config.toml
n_head = 10
norm = "layernorm"
positions = "learned"
qk_norm = false
attn_scale = 0.125
optimizer = "muon_variant"
beta1 = 0.95
schedule = "wsd"
final_lr_fraction = 0.05
MLP neurons of a small language model. Each row is named by its layer, matrix (down: output weights) and neuron, and shows model dimensions 16-143. Each number is 500 + 25 x the weight over its row's rms, rounded and kept within 0 to 999. Numbers have three digits each.
A block is one neuron, or neurons of one layer that tend to fire together. After each block is what it responds to, as a language model described it from the Wikipedia text at the highest values.

L2.down1000:484511477495517499472502493470476520494447501465464454499474496535473455519526522467516537496524517503468486491488509489469483453496471517510519482496533499512522498482557507500497499471502541486467522532502507473528517483525436475501520516505494536469515507502500549532456440487521508497506489506448468455479477475500520496500543564490480518473471520523522500499427539503487522485484
L2.down1310:487504497501435551504508480505493485493532503488492475462512504530515475520530475495515492493580512522550513495504482521514507498544497489463501462476520473548471536501488534513528483469483485455514503544526493533514505511517514454475499512504487433523548525501501450508482499497467488495536488500483472541500470487482518526509483489490471472463471489493488461551524494508534511504499
L2.down1649:532474484522513478491476516537517460519490512506470503499509477462498475479512520444533514517499510531502471510477462492495490481508535549469496478499563463492478465503464464463499478502517495496522531492488471484493545536522477449471500454445504516521522537495500500472504493466498481483536495507486497500498472494510489509494463477520536476521543533499501500516502486527509439488514
L2.down2292:531522472524488528469476490469487468493495492462493465540533505508460507535482505502509508497489511470509473515478507500419460499518492522511516495491455538477464547519508506485499482495538520468461505509509462528501523488495505480423490507498471522470528496531457505480512522458521495470530505470494505481499520525476508499484488514476514501494501482505480520475520526488514488484505
Standalone space tokens that usually come right before a number, as in "in 2022", "No. 15", table cells "| 3 |", also before anatomy list items.

L5.down1624:503484479485507502530507482529518466481495531501501473498552536514520504492461500498501533496494525563516570550503496499493476458501517542510501510498506504479501483533478481495469484467507496536498469526515461503507518489465499534511513492539460477510511519540480531519539479511522503501460481487541507468485496467510517501516509484546521448473492489497507508464471476475464521504470
L5.down1897:488466521526457503501493498510487464521502506527496492511504503508474503501521504494520457463456521509478511517513489472439476495527490471482536487496498483529482496523460477488497521500526488461543502529448493454505479468533545533527507514504459498476535498478476482463499525534446548502511504480493494503485475472546452508526507505461496482496494504457558498465463519499469568486505
A lone initial letter such as B, H, D or K beginning a rare or foreign word split into pieces, mostly names in lists (Bálint, Haddad, Källberg, Húrin, berry).

L2.down595:487487462505498513519495510490499484507470512493483512502573473513503522474462486536464514480481485522443509502500499529510518549507499467533470544474478497483491496495509514504546475507509472483498468550519500510508485542455527460513509512477517524472476494487508511481484486480478534495487498461507501505512505512523487509525479494498471478473502483529508517522502498553454496544529
L2.down608:511506501508473521506473473484528521548504502521446458446474545523499476541469505566478529472507501516501470496499507469498526492512509439531480467488445506488500483522465510534547484495503512493493511493468522502495539481487504505508522559502504485488489497468553454482539470476483497513468500463492512486518511495518533519510507539521508508490516526540506484435482495492511547554548
L2.down1242:525462524461472507538492470524516484526536470503551474506525440533490486476493470517468468506504481535490528480426474512515545489508505508479497536497525500513472506518494490500511472469492460493524513477513470524516532487482517537528484500489495485477467505545490473469475489471468501513479514488504499488537509503526504469529531492496501432489519506546525456489550490522556512511496
L2.down1646:546485505489491494529498527516535467518539529504514489490540466522530505531497492494511520489447497508508529522474457487485528508525508522534475518490502492513473459524496512491479510531528478536479476496469477502472533475543496501526447507487451505503530505534499478498521515519462495498530498545458497495511540467511430484526509536493471498498504515535480510505528476540515514517503
Single-letter first tokens of a split word, usually a capital opening a proper noun such as a place or person name, as in G of Gondolin, Gauri and Gresham.

L2.down709:506528498445478534530525487501557496488524510443458490485470539489503519512523455471518498500478490483529521452494477526501512496485506488490499496475474503493496521501479519529459501507510496522524441484509539492500466482478510507518513522498514509527551463515550489477562503518488510478530518523505496452507549506490499498507497469520497537515510473527528491523495501529504476504487
L2.down1673:524501483487518512485509449503447549477546532452482497490546506461471507493549463476507519563517527475550475471510545529530506532473449502456484481488452527504471510467477534500514472502488502451486453478520496483501474480505515515539526539504503523526494498503488521465530538459485482536514500554504547499528464517525522522502484478545500509515509483475489471513511497454462480491470
L2.down1768:465515489519478515476481516448474488510512458484504506541475545487491494498517507480554492489514509511500520490509520496489492475457511522521530492506491541524482519469510534533479436482451518534555453461547491474532525497494494523518529526526501537483496447489495480480462495515550481473526510465489510510465479523494510493485487482502460519508505486474507515507514528504517539460494
L2.down2107:502516482479495485455491508494502492484473500501525479526451507442531513558524499475533522475479522518498527544508498499533499494473499442511489490507482507504479485470486508528484490497503478495487493502501541529440511496456515546502490481481516522500491516559493470471541497446492478480477493489477496487535497522487514508498490485512498488492527496497533474512504481502444477545469
Single digits inside numbers, mostly 0 or 2, in ISBNs, years (2014, 2004), ordinals (80th, 90th), ages, dates, and table scores.

L6.down375:503482520480486506488539537540469511519475454502554446469589471529500502500504497485508481502512492479477472488522483521499499495528496482476505486518514540472449499497471524487471498481527489495490519452547465527472496494498510494493465507465498479502481532522523524506517516503443517504520485477491480481520446469490454483486494493512480517511476495552516484501504517504497506497497
L6.down448:566482527554462494498501474482512485522494515519530513526523473528475516527458458487514470487494489527519493516488450519515506475539489473486487521487482476529514509553519495461426504525542511527515534494514501499507501492473524468462495493516536484509551500487479485561485516473483554514484492472495474478516528507502508480501528476511506469492478466474492530496523523500496528488504
L6.down1080:482473505512490502504485468532486488538482510490472480544525471495504502485473533501489529477490505483515508492524492531479475497469479462490552455482481520488489499495495508516531513530468520468488478491486456483521446491459470493517479541500499491483502499488515574495507496493492448519458524507529500471444488496530486485497485470489519511462481502481523465473515482507496505549500
L6.down1470:493425529508492505484516473547443485505514481515538537530496552548488487531512516450551530473499484470509496518490551472504541436448444508516532463529519526529494481479502488512513535471503499444502525473516487467495493490501477499535478479491492507524524508433507498519488480497531506514493487537494505485487487484531495485509489535543498503499522487528542478517475514546498477472501
L6.down1772:531511433484527460485546505544482451516516490476498478489511521479500479512520471504480473577513514481492536481442498488465493550492494496486488497529529477529522509520501500489509485491542481535478509468480499509523497531447495500527484474505491458459516489500499494490485478487491511464486481501492477496490468508458491482497469465536496494533520544487540526449488530529535524529512
L6.down1863:512476495520506514525493501512488492477472516458491512479449489511491465494561495483510526480477466498478513509473441523525499521478527469480507526516492506486518520496521518484512495509506490527512512501514479514541508505530495518437495562491513519427546509523504570498498530496542505537464458478471488480472544487470518473534473527481467498529532482524467521490523440503498525506531
L6.down1929:548546477467473531501507497511517539515498515459487513477506480479487500489498470502487472487478499498498452520493494524488525468492471454494511497513501508463524493498528557533503548458498448498514499449459546519513497522494500488493462510471506473539524501527505522530524510483488468527493517486531554469501484519513519485487480491487514501551483481548486497504478486518533528492493
L6.down2492:561510524544494499485529536522499520514505488496497513518506511489469473469474501504519529503501490502535481453472535481513484501494475497538497477513500541458498487519526535499529430505482492486474523487475493477503494511484493520520500494483499526480525480484484504497552521506469538526446501483491521541497497483534501476467552497481490515505487531484441478531470541517500518507498
Single-letter first pieces of longer split words, mostly capitals B, S, D, M, beginning rare names or foreign words in lists and tables (B|alint, S|onoma, b|olt-on), plus some year digits.

L5.down1060:500520490486475493500512488460523528470477509484507492498553503502470514511519518513529486513454495537468472511526485493489499467495548514511518472466522501510483469509499480527504519531501518472516483451465437498494505452488466490497505516535499528506501513514515494452522482486467504460492533510508497497494452515491522544476509504496530478496541489499532467471502574515470543505516
L5.down2276:531490458510498477474530517504492510501547493486480529463538517521527473499431517480509483503546472480493491527455533498477473502513453517459500456491504491495469483517501530517507487485519471467521483495512484582504532477529508494512507501489520501529523480485498524535536488495544488482494540491478440448509504473490543495484487509538458540461532453512518523500454520518493500471483
A bare space token right before a digit, as in scores, ranks, section numbers and measures (Ards 3–0, No. 9, 150 km), sometimes before rare foreign word pieces or surname initials.

L5.down2060:529490490494460480540506514548538507463520526479490470523485497552498504493500479510488489491490493508502497518481511455482485525480512526489492518488513498478499523487524477527464503484498502489496486511489463492472503540521497475495517531461498472495508496521489505493480500497494471535502494538490496521475466522535550505505486505512489480492477462506449480491477491494499462477478
L5.down2494:489482501496516484502531492490518524500499487518479525533533415511506476519496510554524498504504478531487478521496508492517537497455473505514559490460485528542465492471518510524521493514544465514481414499490502492499514532507505504562520517473483519513474478497479507479515524517524476495497540487528501514500475488497489523521500516461461483526480487487443520482494491505459534477511
Month names and year digits inside dates, mainly at the start of from X to Y tenure spans in biographies, e.g. from 18 October, from 19[8]7, June 2020.

L6.down109:484509543464527523507491464508494548460517537504487480524506516504518514485497533550503498515480489533521452481486489516537471510517496499483502498501496483525512483526531520470478552540461505512465493443469503500514491507521492521464488482501518489516513514498460497527482528442479506495500481499519462484497506498483500520525504494467475437504478457511517487504507487486460527508501
L6.down318:504490482462533462529485528481487469502521550508509535483486470541496496498543494506522525530502494478486491533470438471471522524434486476531498496468476514470553528499499483479538493526501520497482478504514521532493508518505455512485531503484496471499491511465505510481491483534506503468471503528459442496478494451515529474469485528493513519469527460513486481507499521495513530476504
L6.down508:514478470508528538465486507483484473454512514479530513473514447505505457474516511513517491507505508491472500491494497476505518553569501503490510522504549458500496457530509493469532508478512548507505488504516453474452510501524478534537485480486482539474512473514507474472459476507509466508510449571494478524535476502495482508512500467537477502485509491532495493509530463517515494502515
L6.down628:525491479503538499485511501527500526534500559492571501456506535518483480488461500523541520488475488486520527530508489489549499506495509511481538509493537518493464462510472497510438525495524508487478461495492528471484480565532483441480506496483492471525507526499496503487519530484469519573525478524455529474459503523514501508530486492516494468522511494503493500467506508513504477485521
L6.down656:486453514464509501485503496495514470491449511466511516468488492473492455501522498519490495481519486525503505503497513538465473530455509475458492443506494429508499489509491494566504506510483497511524478502490442489450475488478475506502516539468490523536532564525502492504503430497446501495470502531478501509494495526492494482513497488494496526506489502521499492491487514541508500499502
L6.down1350:503460499500484564518508517529480452534493451549487504500514486478473522447492465519518490523501527507526503477503534510529524496517509490469518469469488491518490503529500507503478510471519448475496518498473506485499514520500517472472499507496494445481516481534495488475475490534543478446524530489460492524503502531480500475487481444535506482488491517448528469472455495476544487524482
L6.down1527:503496539515473470544502526523520469521480530502503502493518487510520472478457524463530490460478474467497485535564509507468510510521482500440472487515529506481495497528468527467502493481485494477532474538475498518502504484540516504516524527444503551527514489522492486461538534547482450502582512474524509488489532479462497481470503520443479509489500505462513467495505497479482514486506
L6.down2145:506501501498465510499483520462511493504505538485476479494535565498487506471506515527488483471504482481528472477511529505495547485494502470508487486479525519450497493551512521508518472488458464503486554491497482517497483519505512499516454497504477520493552514539514516501430478521489519478490539532487510533496471489521511463518477521494501494501510520512500512500528510473483509480462
Digits that end a year or day number in dates, especially the start of a "from … to" range, e.g. from 199[9] to 2002, November [2], 1990.

L6.down34:539495507488487539486492504530517572468514480486479491464523471502502493514520487488530492458525540454511490501522526511454524475450505495496529465515508520543497498486479514500534455533514496539457488491506469502487504493490495509487519479470500524517469478547542505510497490550479501480484481491513481487495499536485507499504481494514489504478468493510544447495494507487482520490487
L6.down368:499528470532452518498502473484492470531496496509481546500520488543520476450448504524463514495465499493466461478486457510532479518483548492472527459521554511534471502515483492478514457497463540496524534527506495484476519466505550487511494518532538512484511468520537496480505448499476506495496482504542480482514474493486470483499452552525468483468518564537527527476476496462533497482523
L6.down483:446516470512507524522456492462516475526514480536522515508544423495502506467482440498526512505482482477538450489515491507462516566511516449507529524556473519464498545464507498495527471489548475533480490505525473499485521470484489484523542451483531499479452448465530469505517474492499506470497503483542448468480526490521490495507519533484524537477468477506536473513459466489515510494512
L6.down614:460551467448495513491511532505509511527482464501470512518481504540518513515498549471476493541538517477493476503451477493511545504472496516487501492523489456517474472479451532495525474527521504509528478472473510512462528489503525498497515470515493529465509513543489499520503508470509492495524487519501505437507479513466544529506507513516508482519489467524503502489463536451467501511476
L6.down768:491525546499477510473530499473530457452512463488490507474489480452496474463468481489469527481479501509472489495507507506461484470494494490505448516509474509475484468492473514479488483526502502525533496470425477498563467483477527511513519523525519491486503485473501502504499483458473500466510500524464517542536519476532535512545503522476511519469493523476555527485469457477466540511506
L6.down1975:535491494508508508470528514533471514476493524496501509489466459519485454526511528489481495489523493482487485508567545545495474500492489467498498469478533521499474518528533466528556503477509465495510482553517495488468538451512471544540463551499457513516537473531522505520483497502492457451477495517521522523487527522501531546514468550472495485462529448435513471495514521462494477479488
L6.down2084:495509492518504475542453483512475516435533535492497509469486484506536468463511473457537499517525496498495482470485518531500545536508509479476529450523507508531539471527495549509494489488539481525496533502532475492487499478500501535516480531517479502523494485506517482486498524507495477519485514555466483518506488475516508504509501510481497520523502475519526500480516526471500514515493
L6.down2361:517532496474485452475472457557499499497479493491513513442472490483464502469552506470441490513492484462478483498471476494489493504511501482491509488480514543528493484502461528439504493475473478470482530483478509513512529474482488560504470542496545483465501486453489498468465464533475483471477526511484528527510538481489496531526503520461472482496478471494544461519549527497460504494480
The space token just before a number begins, such as years, counts or ranks (e.g. in 1969, number 13, December 1931, carrying 360).